config = dict(
    d_model=160,
    parallel_block=False,
    init='uniform',
    init_std_o=0.00702,
    lr_mult_o=2.0,
    lr_mult_down=2.0,
    lr_head=0.00766,
    final_lr_fraction=0.1,
    batch_tokens=16384,
    doc_mask=False,
    steps=7654,
)
MLP neurons of a small language model. Each row is named by its layer, matrix (up: input weights; down: output weights) and neuron, and shows model dimensions 32-127. Each number is 200 + 40 x the weight over its row's rms, rounded and kept within 0 to 999.
Before each neuron's rows, "fires before" lists the tokens most often just after its 100 highest values on Wikipedia text that the model never trained on. A number after a token or word is its count.

fires before: "0" 57, "3" 6, "d" 5, "1" 5
L10.up176,132,219,216,208,149,276,276,231,230,182,245,199,246,197,160,145,215,208,247,234,123,265,211,129,288,229,186,203,167,187,174,227,166,134,244,185,188,225,165,221,238,192,244,163,190,211,196,201,264,161,120,206,196,224,112,216,176,222,304,159,144,134,212,248,196,181,188,195,141,192,154,186,254,196,181,189,197,198,220,235,108,191,211,241,142,193,235,232,281,153,251,196,166,157,267,212
L10.down176,206,196,190,190,140,185,266,171,206,207,163,200,148,149,190,211,171,192,240,253,321,153,208,292,187,217,175,153,220,221,195,192,138,196,190,175,193,200,213,141,252,216,209,175,190,169,265,160,233,169,256,189,213,178,128,182,186,137,190,278,218,204,167,171,262,281,175,196,226,189,185,219,133,222,120,166,128,218,199,224,198,182,228,185,172,128,148,223,195,255,188,250,156,176,218,263

fires before: " " 21, "er" 13, "em" 11, "ment" 7, "ed" 7
L3.up386,223,186,192,245,160,203,162,215,241,213,211,191,200,243,249,154,260,191,217,179,193,218,124,105,199,157,195,285,241,186,188,170,160,190,215,208,178,263,154,203,188,219,232,137,180,170,217,177,188,286,191,225,155,223,160,168,144,245,254,177,185,272,234,159,176,194,165,227,221,230,136,190,202,177,253,231,125,181,234,197,233,185,162,275,281,231,257,187,261,195,197,177,173,222,148,207
L3.down386,156,199,173,149,213,180,160,172,202,195,197,136,231,174,210,148,167,248,223,297,255,148,191,168,156,162,173,240,193,185,171,213,209,215,172,243,223,186,176,269,201,239,275,168,247,162,186,174,196,133,256,209,192,196,158,225,203,213,179,188,233,244,166,136,228,200,171,137,275,126,232,192,234,171,220,250,142,195,152,147,148,240,241,278,215,217,163,86,172,175,196,218,236,123,212,252

fires before: " to" 20, " the" 14, " a" 7, " pl" 5, " his" 5
L8.up282,144,113,194,198,233,215,198,274,162,238,261,239,252,179,198,202,275,174,187,245,215,173,150,176,233,221,145,261,155,155,228,202,195,256,180,151,238,169,209,228,223,213,214,229,205,245,268,210,119,203,172,226,273,212,145,208,184,243,219,157,159,200,182,207,276,226,226,221,145,152,253,197,130,127,156,209,258,154,224,207,193,255,149,243,286,194,235,152,191,286,253,247,228,206,216,198
L8.down282,103,280,181,174,160,234,159,238,194,156,212,178,169,154,199,154,184,241,224,206,199,197,166,206,195,214,202,202,207,199,135,188,180,245,154,171,203,194,168,106,196,156,219,152,201,181,191,227,213,210,196,234,195,275,234,271,205,210,203,133,263,167,214,239,227,133,200,227,135,207,158,210,253,146,172,241,246,209,173,207,335,119,160,207,269,228,238,158,162,204,230,240,261,193,210,117

fires before: "ember" 26, "ch" 19, "ust" 7, "un" 6, "eb" 6
L6.up24,118,156,179,213,179,233,206,229,236,190,155,130,209,259,229,255,146,223,146,206,194,193,170,201,192,118,180,255,199,206,145,166,225,233,256,223,170,191,248,199,155,218,207,230,185,150,174,223,227,192,195,209,212,204,215,262,155,237,168,225,207,191,220,207,249,212,243,247,249,245,243,148,228,174,208,138,203,211,267,193,186,227,241,244,290,261,247,231,165,183,161,116,181,145,184,238
L6.down24,143,163,145,166,184,227,130,279,201,187,268,142,186,218,161,226,198,297,327,229,204,189,275,171,178,179,254,207,190,205,235,160,160,223,185,190,223,235,242,218,144,201,241,248,181,112,158,219,148,209,243,203,177,156,189,174,212,178,150,186,242,195,203,184,217,226,184,163,210,221,261,169,203,171,162,166,160,137,232,129,181,278,241,256,249,184,208,245,170,141,165,222,219,227,172,201

fires before: "le" 12, "v" 9, "ce" 9, "t" 8, "x" 7, "f" 6
L10.up453,190,184,229,178,152,214,203,235,252,216,187,209,115,189,177,202,227,172,194,267,186,165,111,153,167,209,160,217,244,178,230,126,127,192,214,153,204,108,148,234,177,148,174,194,103,243,213,138,227,211,214,228,242,221,152,262,252,190,191,260,207,188,235,202,168,234,175,218,218,157,165,219,205,167,199,221,253,129,146,185,264,148,233,243,209,169,216,192,252,158,224,267,159,173,220,282
L10.down453,153,212,171,252,237,129,201,202,252,125,153,230,187,189,133,176,228,225,207,230,189,204,187,248,218,188,157,189,306,171,214,163,167,213,237,142,205,196,113,257,170,237,140,174,135,217,203,161,314,164,187,239,222,217,167,164,278,205,213,271,263,221,199,102,199,199,224,239,169,222,209,181,167,189,262,226,211,196,124,165,205,237,218,218,177,242,240,214,220,177,178,175,209,183,231,188

fires before: "ch" 17, "ru" 15, "ec" 13, "ug" 11, "u" 7, "eb" 7
L7.up11,153,193,136,201,260,245,161,250,223,154,183,148,182,224,189,228,109,220,171,268,245,177,228,181,150,174,236,236,148,190,158,184,204,213,254,184,178,160,204,215,160,222,212,254,254,233,145,213,131,207,257,222,180,200,187,180,176,195,163,217,163,211,169,199,183,242,239,180,187,266,189,135,197,177,163,233,188,213,266,194,152,228,154,156,247,164,214,189,232,183,113,202,173,179,172,277
L7.down11,144,201,215,218,195,217,235,241,165,165,135,205,218,241,106,131,180,278,215,210,195,201,220,141,177,235,177,225,210,185,164,175,134,194,272,252,218,155,160,181,185,162,231,232,148,195,153,134,242,255,277,158,208,233,278,219,199,127,169,244,235,147,253,195,177,187,169,221,154,165,179,186,204,216,279,218,163,213,248,156,221,176,179,173,242,165,165,197,247,189,204,290,148,279,192,202

fires before: "ed" 23, "er" 15, " the" 8, "ing" 5, "ers" 4, "es" 4
L6.up179,184,177,233,191,177,251,208,213,226,258,143,216,216,190,211,176,218,183,174,262,186,233,148,208,172,236,183,204,273,268,161,233,247,286,197,224,183,221,169,164,229,256,227,137,115,178,194,174,195,245,165,162,236,155,122,201,199,279,200,196,229,178,206,173,135,210,229,201,273,194,151,186,160,196,255,201,157,206,239,213,211,164,170,247,190,259,205,183,244,220,208,174,252,129,254,229
L6.down179,163,159,251,269,157,106,186,181,201,214,196,175,188,220,260,188,189,198,172,157,192,259,329,242,221,126,178,211,241,173,287,218,211,230,247,314,166,118,148,192,197,206,176,206,207,239,233,247,219,142,168,153,178,209,185,226,176,182,261,130,219,183,166,263,191,200,212,228,206,184,220,187,247,178,177,198,215,183,201,246,211,208,217,177,219,192,176,168,169,210,236,237,203,238,232,209

fires before: "," 24, " the" 17, " |\n" 9, " a" 6
L7.up260,191,185,148,179,217,173,156,197,155,132,250,184,264,181,233,192,250,251,208,225,185,260,237,195,167,178,147,212,202,115,181,229,192,243,64,187,183,250,172,213,191,279,243,286,187,260,228,173,152,166,182,225,196,233,102,240,247,221,290,195,140,201,195,126,225,210,223,155,186,210,258,197,270,207,221,212,243,178,251,163,203,216,223,190,225,204,255,138,188,243,181,206,204,233,177,178
L7.down260,202,228,158,237,239,181,270,184,114,202,132,256,163,217,270,164,297,170,156,201,227,149,157,181,144,197,179,165,220,218,157,278,137,241,213,210,158,177,233,189,248,149,205,189,152,213,228,172,135,179,161,236,178,180,204,181,139,218,191,154,244,204,208,98,231,234,213,173,192,232,224,152,257,241,186,200,218,226,137,220,195,183,178,199,157,196,316,171,196,181,190,225,182,224,206,211

fires before: "iv" 22, "t" 13, "st" 11, "|---|---" 9, "pt" 8, "w" 5
L2.up459,193,191,242,127,241,277,90,207,196,172,212,222,221,184,188,148,189,178,157,148,210,180,182,233,272,260,229,178,176,217,256,235,185,182,188,198,231,187,184,143,192,192,183,125,189,200,214,235,263,223,219,251,200,226,224,270,246,250,231,179,253,189,226,126,181,187,233,196,183,246,215,172,212,283,292,170,159,155,210,145,208,205,270,190,203,276,180,175,199,256,213,226,270,189,151,245
L2.down459,211,168,183,145,187,210,223,157,253,187,229,193,196,211,215,241,197,116,182,178,285,222,283,206,195,210,178,209,165,206,228,197,155,276,217,256,172,228,220,207,140,168,243,240,232,195,168,201,207,162,259,228,153,274,159,121,201,150,203,208,155,198,203,210,152,139,146,125,177,178,212,280,143,118,228,180,226,115,244,201,233,131,178,191,279,174,207,208,198,245,218,243,243,179,227,204

fires before: "c" 18, "ter" 16, "y" 7, "ition" 6, "ign" 6
L10.up405,116,180,195,127,238,206,179,233,230,232,269,237,144,204,161,160,218,218,151,160,234,179,245,192,164,190,157,201,277,277,161,216,182,276,273,163,198,225,221,233,161,157,189,247,237,150,201,206,184,232,208,179,156,282,277,232,230,164,237,196,248,179,229,217,228,256,271,239,222,167,150,271,278,133,186,223,182,262,95,198,266,176,269,254,195,216,239,263,172,159,211,169,183,225,144,233
L10.down405,194,230,182,214,217,155,165,184,190,273,171,181,67,125,249,250,204,161,212,227,185,205,209,201,188,242,277,242,181,127,263,225,242,293,256,202,202,134,203,229,186,220,149,186,144,169,232,153,226,180,213,176,214,199,109,203,270,203,166,163,200,246,191,255,225,163,174,242,142,185,251,241,242,199,216,218,185,232,198,192,200,230,205,195,204,157,291,194,205,212,192,211,221,232,155,129

fires before: "5" 15, "1" 10, "6" 9, "3" 9, "2" 7, "4" 7
L3.up43,166,115,113,146,232,202,141,141,155,150,216,186,195,184,280,217,199,153,278,195,153,246,161,198,231,210,213,217,208,219,185,265,178,187,292,244,226,191,202,190,209,183,276,163,185,296,162,201,241,279,157,230,138,200,208,221,158,187,260,202,226,208,223,141,213,165,216,137,214,194,260,141,176,213,255,116,186,205,235,183,227,192,172,211,152,188,294,173,199,192,199,244,168,162,250,232
L3.down43,218,186,270,197,135,171,192,230,221,245,236,294,183,168,183,226,186,187,174,244,273,163,191,203,197,241,222,177,203,236,167,118,169,188,262,140,279,287,216,207,184,220,160,194,200,208,274,80,155,107,120,112,189,207,266,165,232,145,194,165,198,156,199,179,176,280,181,227,209,201,230,224,210,208,169,207,175,218,146,164,149,146,190,230,157,118,226,181,197,240,110,267,284,223,206,203

fires before: "ch" 18, "ct" 14, "ec" 11, "n" 11, "ug" 9, "ut" 8
L10.up223,124,163,271,179,226,266,223,189,211,153,221,293,181,253,240,179,226,232,232,128,256,156,260,180,203,201,234,247,188,182,146,132,273,197,151,152,217,196,224,211,188,264,198,249,201,217,194,224,167,206,199,216,96,174,177,181,182,180,176,221,178,110,200,152,249,208,230,178,257,214,234,192,224,154,239,155,199,205,187,183,161,225,207,148,273,251,200,246,228,180,193,193,184,114,149,224
L10.down223,177,184,128,199,173,216,213,205,236,236,158,223,168,234,206,123,213,228,233,235,210,217,147,155,231,139,212,215,245,197,183,216,180,219,201,246,183,204,145,195,167,215,272,177,202,136,199,182,260,239,272,141,185,156,170,180,193,217,231,130,150,210,163,168,222,224,207,303,157,138,172,134,151,231,252,218,163,170,167,227,101,199,168,254,231,193,164,267,202,138,134,196,165,153,207,279

fires before: "w" 31, "il" 20, "her" 10, "ame" 7, "t" 6, "ter" 5
L3.up256,188,206,185,142,253,241,204,157,173,214,218,139,219,240,245,157,192,120,198,197,153,220,143,279,199,208,212,247,220,197,241,145,179,186,142,219,226,213,189,125,249,193,151,138,215,147,216,176,144,235,177,256,181,193,264,276,170,268,161,200,224,230,136,199,273,153,146,260,143,157,227,266,215,201,259,174,199,159,244,173,153,207,219,199,240,151,215,182,244,220,277,271,223,259,203,231
L3.down256,213,169,254,207,214,202,215,174,191,207,190,113,158,219,144,176,219,153,179,157,177,184,209,179,228,180,219,212,198,134,170,190,173,174,221,173,206,217,190,239,161,233,162,197,190,174,177,199,199,160,263,197,174,172,163,223,195,221,178,200,152,196,170,161,222,161,213,251,247,228,238,252,217,161,96,177,170,146,212,237,166,139,226,205,143,275,132,227,166,274,199,215,261,259,205,191

fires before: "t" 34, "ch" 11, "ust" 7, "le" 6, "ng" 6
L10.up57,189,105,179,159,186,195,150,272,246,274,242,234,160,218,213,216,202,158,252,243,202,209,252,175,204,172,237,258,236,226,255,110,199,168,257,174,171,258,200,179,228,161,210,191,177,218,233,214,202,197,184,207,189,189,158,184,218,204,177,249,204,146,262,127,172,176,116,223,247,189,189,192,227,176,186,117,282,188,237,178,219,212,245,236,219,179,146,199,212,263,164,179,146,189,233,143
L10.down57,196,224,244,136,176,218,184,162,216,209,192,203,160,221,122,140,167,257,197,165,214,162,207,182,247,243,231,232,215,175,228,218,188,158,202,186,173,154,114,172,171,225,101,272,201,191,218,110,244,226,262,188,202,226,272,244,268,176,196,181,243,190,254,188,186,222,295,224,183,294,159,245,153,163,186,234,253,212,207,150,173,273,241,178,232,181,208,216,241,235,294,221,175,272,123,214

fires before: " " 48, "ch" 19, "ec" 5
L10.up159,168,133,222,245,233,252,168,179,157,201,194,121,249,252,159,210,265,251,188,168,162,186,193,151,151,202,230,272,162,202,182,144,255,241,227,268,197,160,190,207,227,166,222,182,256,211,216,213,245,216,215,232,219,160,250,185,140,193,188,228,164,227,226,194,239,194,276,180,179,131,276,202,198,111,281,122,171,208,250,246,193,252,201,234,294,162,147,180,193,210,210,117,216,163,194,258
L10.down159,168,241,257,204,209,251,217,213,139,185,115,174,226,175,163,146,129,213,190,208,214,177,199,227,195,173,242,184,241,196,179,203,149,168,236,195,222,162,168,160,257,175,144,210,169,207,179,166,210,185,210,257,166,178,189,212,177,176,140,218,250,204,165,246,182,222,107,240,201,250,229,150,199,151,146,135,169,205,303,205,137,232,201,252,169,188,200,225,195,163,153,276,149,235,231,157